{
  "norm_eps": 1e-06,
  "rope_fraction": 0.75,
  "batch_tokens": 32768
}
MLP neurons of a small language model. Each row is named by its layer, matrix (up: input weights) and neuron, and shows model dimensions 32-159. Each number is 500 + 50 x the weight over its row's rms, rounded and kept within 0 to 999. Numbers have three digits each.
After each neuron's rows, "fires in" lists the words (lower case) most often at its 100 highest values on Wikipedia text that the model never trained on. A number after a token or word is its count.

L3.up467:501452427500594526444485487441527546575587514509491484415438511520569450517519447561574525549536355460513532565568451530532471514495483538489562480577492465520488486533497484466485545396384544512492462529512458448514482507575378456519461531523495490451508502594516514424486421525551492524455523527530531554549533540549503447447472485584542514483520518467487602475524462454561530554472
fires in: "it" 63, "he" 21, "who" 5

L4.up74:478550453516593483483524436562535412555558412503443607461536479575541518466489475450422480465523531557443578471437443547464520604545456513514552542528525455512485382517550606458405550466538439508398513508478485475444480530485559482467510500437520496495455527493550566457436473565551583422537515432510395524435551470594441457411441400538473525505518495403473572583518583532545417496476
fires in: "that" 40, "may" 17, "however" 9

L3.up462:496428555555590573414470489487463472475504477623407522499541541511588501494530499502480591496489531530444505504454473498418593569422481522473525510503508440608573453534527467496533563479599558525527491482504452528485555465461561418472503490479497502505631494491485505542515492514520561512507498532481555529531545530509404416436488478473572406543520408418500512508429485544585512462414
fires in: "however" 17, "also" 16, "sometimes" 8, "often" 6, "simulators" 6, "that" 6

L4.up230:414472549503540564460515526472532445519524459475428534591433484569530417451501449430504496537552507539482551571482476498449502469540518458438616571552561490499583485539517540543457537574498506530443539460560465427470507491461491505419521444501438476594464522578554438489559518527520437521466467512526520473463519440493370445447511545576496425454582493413493593568533559375547569495406
fires in: "his" 35, "her" 26, "she" 9, "20" 5

L3.up599:478508508584535560402503433476512522505546470499567555552389558477500480500457480537510520503490514439491555548491503508444498526556455538528585488536461445477449503534437613464482461433447572554544466489598532497439519499520382520470468474458489471464587555552503554515495365507553539451461486553436523542502526456469404473440544457553536577530555544401559527465579473425570575508509
fires in: "it" 12, "tournament" 10, "this" 9, "one" 8, "version" 6, "edition" 5

L3.up98:489428542536542541583534476445415506499517593544457523474414569513561497510509450522487488508568435432464534528461464490465557503447483414530544523498476473520533479526492525585441474464517481575502567504576468505445572418562402411513561428387422563457499437549554465494428482571564568461549522546494513482527437502549405501486510545571473469477591504440585478483493443457526473482397
fires in: "of" 47, "and" 20, "later" 4

L4.up11:504430453612568513488476479498469519503509528536477608439449518584565466545506477518491513485448470502470490545600470391471419581515507487496504457512406464497490524554515494454456539525478557548461575487479528478555483545492466566556508544519481518588510503547509497530503446518594544494595528515539578548492445453502505502551517521600517518532537523458406495452504449431521419417451
fires in: "his" 49, "early" 12, "personal" 5, "her" 4

L4.up121:483471539566557601526402502562480460601480565514429581536417525485504458548533438583489559500479511544518587490537591577475543572438536497462516515500521447451583507531536496488364675470471552488439502542521518447489476472466495474477477509521383465553448581497557495457471578516493408549458503543502491552457530514500441585565476511456490513470524548524474450477476573492489547411488
fires in: "his" 38, "the" 5, "no" 4, "www" 4, "her" 4, "s" 4

L4.up352:474444549595566564457524478499473487430553549508386590574398573554481497532498489474376523505577496414543500564539501497472493441481585519526547520508547490558602520541484592530506522529565546533577541544475465441401548500539428508475408487441417380455515505525519531481545391504498522532504500443477530550478451557523559445498562516526528555518510504472439545510450456494540580411421
fires in: "it" 21, "also" 18, "this" 10, "noted" 5

L3.up305:523509543485605554586516538549533456486532554503395529496540536528477374548528439537487448537473544519469375489418474420517547530466516502476481473547497441561567519525509535494434500428467464576521572480520518466485529482562467560452464512446521603522580494510508393463437514538529524540517461547449606512550485494554374387461501459519523483511455458501468587506504504551499547439468
fires in: "of" 26, "in" 21, "and" 17, "or" 16, "alpha" 4

L4.up547:533495477563506570478526504601530493528477530519456490534500589534519506480468476475474491441485521521481450598475451575548470458513599512488401474478387500386608459489472578499565485456581465554558503475471581530502580493474560493401470497528563479511521535565473546416527413475440506421555527579475584489515536503483493573560588485502532556494538441472529472517491506495452394408521
fires in: "such" 22, "known" 9, "english" 7, "featured" 7, "french" 5

L4.up567:519485522547519483538508471480561469449476497551537490590467579446497517460460453438491576426464530465453507582428475390463493484458435508525532581544455487496459470437400538520457540472443529455552523499430613580481481481535521441535477415526449514414434641511565492472501419546506459489583426512451568497473554468442544469509494559429534480480508466502626563515474542441572450478524
fires in: "television" 20, "research" 12, "radio" 6, "industrial" 5, "film" 5, "medical" 5

L4.up134:516492450493519519434492609459581483515496538475469494450495498571535477511465519618572474560548514553446460518483426489435527559458383548573570484432481455427506486490452444537441569541353447514447524499512497535508532490482426403516548523431484517514563577519496497531438412551585550494554547445495509502532522482639421562576462413496572525520460497529509529526513431476560454452458
fires in: "being" 13, "a" 11, "be" 8, "most" 8, "not" 7, "and" 6

L3.up363:434512508541490510582481412488515496500493494566532489522447481546560481446486487486551449473511477469510543565492473426527578508434504526579521544396516468476590473497538507574491582455545563486480578503561551555471479348531535479408500425457449571520539495602460471543514496573550507428477597540545493482447507510548496498526496443585513400483544487448354623509574478523470489515450
fires in: "s" 42, "of" 34, "their" 5

L4.up169:434488495482576566474604546473461530452610478455406526486424468532485530526478432602550537559425505462547585512565493408503494559498512559519506513497453490516551480569459469458535559481511456511480484589503519512441548447466528489571457531471535466469571474536495489461509497559448479593505549514470527603452480536496414510493469515486498532551549466437358511467525553480471543421578
fires in: "he" 41, "she" 8, "actress" 4

L4.up296:491400489534587602517477540573435436472506529674462593536494484562549525496504487504457446524523533473465445618477474422427402552478405559416508531445464472554481511496449511551477541489574482503613538489584495534516608462500529535425498597411474572511407540543525458557476536458478516513520500485527480567497551468529498489504448486494451476523487482495472456477387526493519506514496
fires in: "and" 31, "during" 8, "of" 8, "s" 7

L4.up413:496403494503513587450537582491451540497432600537521489531519516594526457513526517525500518454580473606508461472596459446472529501509531553502445440543572393534620492513533477489449491558498468550408541520523501596534562444443484495463546553445572602466492452528548459548426511512459438592483498483524411473519474466577544496496487442500567541436561533381512437521531494568490493469526
fires in: "had" 16, "on" 15, "with" 8, "including" 7, "after" 7

L4.up5:494520487464523613517542567543598483550477483489391536485435510560573480519544496500575533451584491541486438538464555516478505597475426522476482503446552463493445499494565511560495572422509534502440612482492483553587457384405392541504536547465489451597472509511441486547459561493449507466517487524426396550480525465550525565537424433451445474551546506581439430581512489521482498502508
fires in: "as" 27, "at" 18, "when" 15, "if" 7, "although" 7, "all" 4

L4.up401:483490494461514544508489609447598514543529455469426534505531531524488488584580444494437524624539492455535479529555477559443415538479581523472532516545389544597516470498438433491507503386486474516566553532512487593469485580479469552394474497502451455542527573451532492422508539504428492532507408471478474619528527519531395505602506507495539538536535425465511468413452576514491494494493
fires in: "he" 15, "were" 12, "early" 10, "and" 10, "also" 7

L4.up258:494418488534483564500463535454483410558534587523418514428414537493542544432496511575437578436594528628500454538473458494479543567442506569542590445498471491521587470542509536539506469511541468544566516521464504438463480505475520524478378606441528502427574448490516512570472476535514598538515528487648416453447469482492398414488582459495500457541527532526506482524462471550460524479489
fires in: "as" 36, "not" 34, "never" 7, "t" 5

L4.up405:412490638499570546449447512480488544476469554434455522505443452447519422522473467526586458455464465437483511521502536491494543569550574533541503559510548470616530533490420349471465584471444552543476465540511501504438509536431459580485547514557485518522550511512518429483487576442517452467482468429529475479528449528562521538526511476532490592520539511536439452573562512483393495442591
fires in: "the" 43, "as" 37, "appointed" 5, "elected" 4

L4.up155:464451572540435593468535574471534553550568555501457540488412551524505485545484471495596459550537539504407485519509538401482604429475434522602500516482486450488570448543542567531462568536442618458476507481587425496536563540424477483477514589419376530528547567592565474540499550523586529487523572610519441497458494437609567490456498411487494527519435416465488515556490511571531506427543
fires in: "he" 39, "his" 18, "to" 16, "and" 12

L3.up60:519436503504454574463604483478599581507532535563470505517471529492570438362441487569426475533495441484472517532442438391587443568558447520544515491511427498568484474552477520498383493458550558498484506509560456431519525553445541486554531580485459524428540409559558514588472462535500539547481507442419515488511554444508442476484511413640585533488536512513481508470632440529504426525404
fires in: "had" 33, "it" 9, "does" 6, "did" 6, "having" 4, "have" 4

L4.up217:460492494513509540494521394501564528471486594548405499561510472582529529440505479501469464504518504444502527470377514465515540491396472496564481468606459459580514513543421582456435482519523526437593492513538457514492523546510515449471574525444482393538435527522544503470490450490584532504451486457485380490554507531512594465550514436548492490497593546431559516557515492521533550436455
fires in: "which" 38, "that" 26, "who" 24, "they" 10

L4.up636:432439609472511505474363596552633530424505546561465542518411450499517480448491483478537500440487467480386438495497520461520514540504557574545557518506458430546451501436602497602531492525509580449476435524507445460501521522425428463443561512417520462509575439511554463481500497497496588513560500444494426419518502450586492509489486511508515573518517462589381472566459445528442472511528
fires in: "not" 18, "to" 17, "would" 13, "also" 12, "was" 5

L4.up344:528533488558540512392511473456416439412496481561383518395458558516573521523481462516442494513598462611502495515478597400451496538448530469508551519542494420473595502470454521510502558527449596493525484514468530553395557408424433473445447534389536536576491536515482470489460416581457532491492523471553526543450508479510408478528513510612530553580490484491523546528499575487542465428491
fires in: "his" 34, "its" 16, "early" 10, "their" 8, "her" 6

L4.up479:486445505413524461576465478480452433615514469506452519499530524537494523451455437500525454469672483481534439465563512457484515545427523445495514548513474475615465520484402516636444530466420491621488484601542539576466596485458508507495432509469461575446477511539519413413521480559488441485520521503568470567507527513590430452469492506631461524517448446460573605516492493532479571459603
fires in: "of" 85, "and" 12

L3.up401:486479408462551527540540415492524528523453447615496516462529549548510494466529497493516474537500495509517449519422471479401488536425472487516549461549441442461526480505524560548465516423501477523499615489541504421457520468556438559532490534370483433465477486533540502470475436431576485510527524580462384599524510481481449445515494467557483550517565447449630541460516507667483454465485
fires in: "of" 42, "in" 11, "when" 10, "region" 8, "than" 4

L3.up423:482509487548559560471547510506485618555458485520512472477459515536544518569552461581456506445504484461394477576500498400443588545441502515476563537543453477521484384549474576566483510490470560536536509525480503592465432458526394574509548525549462443453546572569539501555529535523507448474530468509456499520609533479519517569539371400494477456429534416476571538555481518517517476505460
fires in: "and" 22, "or" 10, "of" 9, "personal" 7, "other" 6, "also" 5

L3.up21:430526518517551563506480503594512504466543455602455575518470446453562489480442367501446483558580592570505451486469570577545580483456450674558501460568394445513588499498495631526508519491554507475567502474528498433438498470544438469487529506462535500508503493517508444477393582471512532485609494458527533525523499465567421515566493484489489451442489532506482467470491495475507490445446
fires in: "not" 16, "would" 11, "san" 10, "in" 8, "may" 6, "also" 5

L4.up35:509461492471545472517542539470466506522528580642500531587474495503511454406519481552518575623569505522526413543513448528461556556505469490602521492547440479586495413507541573576562463389450630438520418481510492500495437524483556588520461505521430491495616472461482494429463419553438522584613525446460460548513476498590549465492493454501478462498485444548516513495483491441503502522451
fires in: "not" 27, "t" 12, "we" 9, "also" 5, "cannot" 5, "never" 4

L4.up18:495521458491510571566487500547549555444478539478400535462577506567538389461515475540522508399585452502386417482524531481514523470478490511486487587492628525562525426427547520568445534493519452467508565540497591590533474412466424541456506527532528587531548487576458496509460532482466501446409429461451437494474474541612479613521541573501449465453536485489510471605545438523502543471567
fires in: "with" 17, "during" 16, "from" 13, "on" 13, "when" 11, "like" 5

L4.up276:438519487524442529548534438588568492522527521550462509454451577528447520505455448531529510462514491483508568473496434510515400493555445506454462512491500482497542460603643444545430503476494482535506568445521494459515517502537495421550496546435483369455497430544527519496487507617446516598545556427457365569544573522512455508468467501519498481505597554378455599480539523559551458547460
fires in: "it" 18, "song" 17, "went" 6, "award" 5, "charts" 4

L3.up25:485466535556464462441558567456473539523398469591398391617525495531501532465483454419534565552451522461465522471438555483504454523525526497554542537506460582555481583413416574467498508493407489497612500489413484546500578501452409482495474535543499487551475482433556450461462572401503538430493508558551425578487531559515527465600503482571531534441561501433493445564493523520513492516500
fires in: "an" 58

L3.up202:462530430524524555488521578483505524546532484467387501476412512437570446503558451451474469549482493550483374581523566442545512568481440481456581457497574344466602444574497534356447509538535540482456502526459496555494408512484561519491535601577497500538535580552515424474516548511503489539482526534494518505547503498510457511500480460569480508504498494502456491468459572481503520525480
fires in: "he" 47, "his" 29, "what" 4

L3.up232:458477541507532573512482435463576539548497534450599478426556530502550492541513486538546467607463473452408607546534469477572468540483528505498634517453564516470526542536467484470488575491544519566483519573537516516509485536439453493478481554534373477473511509491520491395523494488489429465496483421515449477505540497517540532531538454579473467531493559491469429508540507583511427487523
fires in: "as" 37, "the" 24

L4.up366:507443571558494521517586509482425511492548531447410495510448620548498439450500491486431519534505573475578489476424584483526474506494580500491486549588504464414489580428517541366490538538449524536494598521555505529467484483429461500499551567476524507482538434585438498560472488445514541527482505565572587456579532515500563567501468528597514519508505593348376465547547558635499534506539
fires in: "an" 57

L4.up97:479537487526517486556570455502532545531459549566473551610446520512494554522456507522462500483458434496530530442435555417452540512471474590489567539466401505514599610514497543471435601455499613589497556533487464509562470532446492446575533547591421430531495498565526467557514546414534485515504482428477428502503558380532567480618506465544553521555537479467477470464457502486399462334488
fires in: "his" 28, "their" 20, "no" 12, "her" 7, "any" 4, "a" 4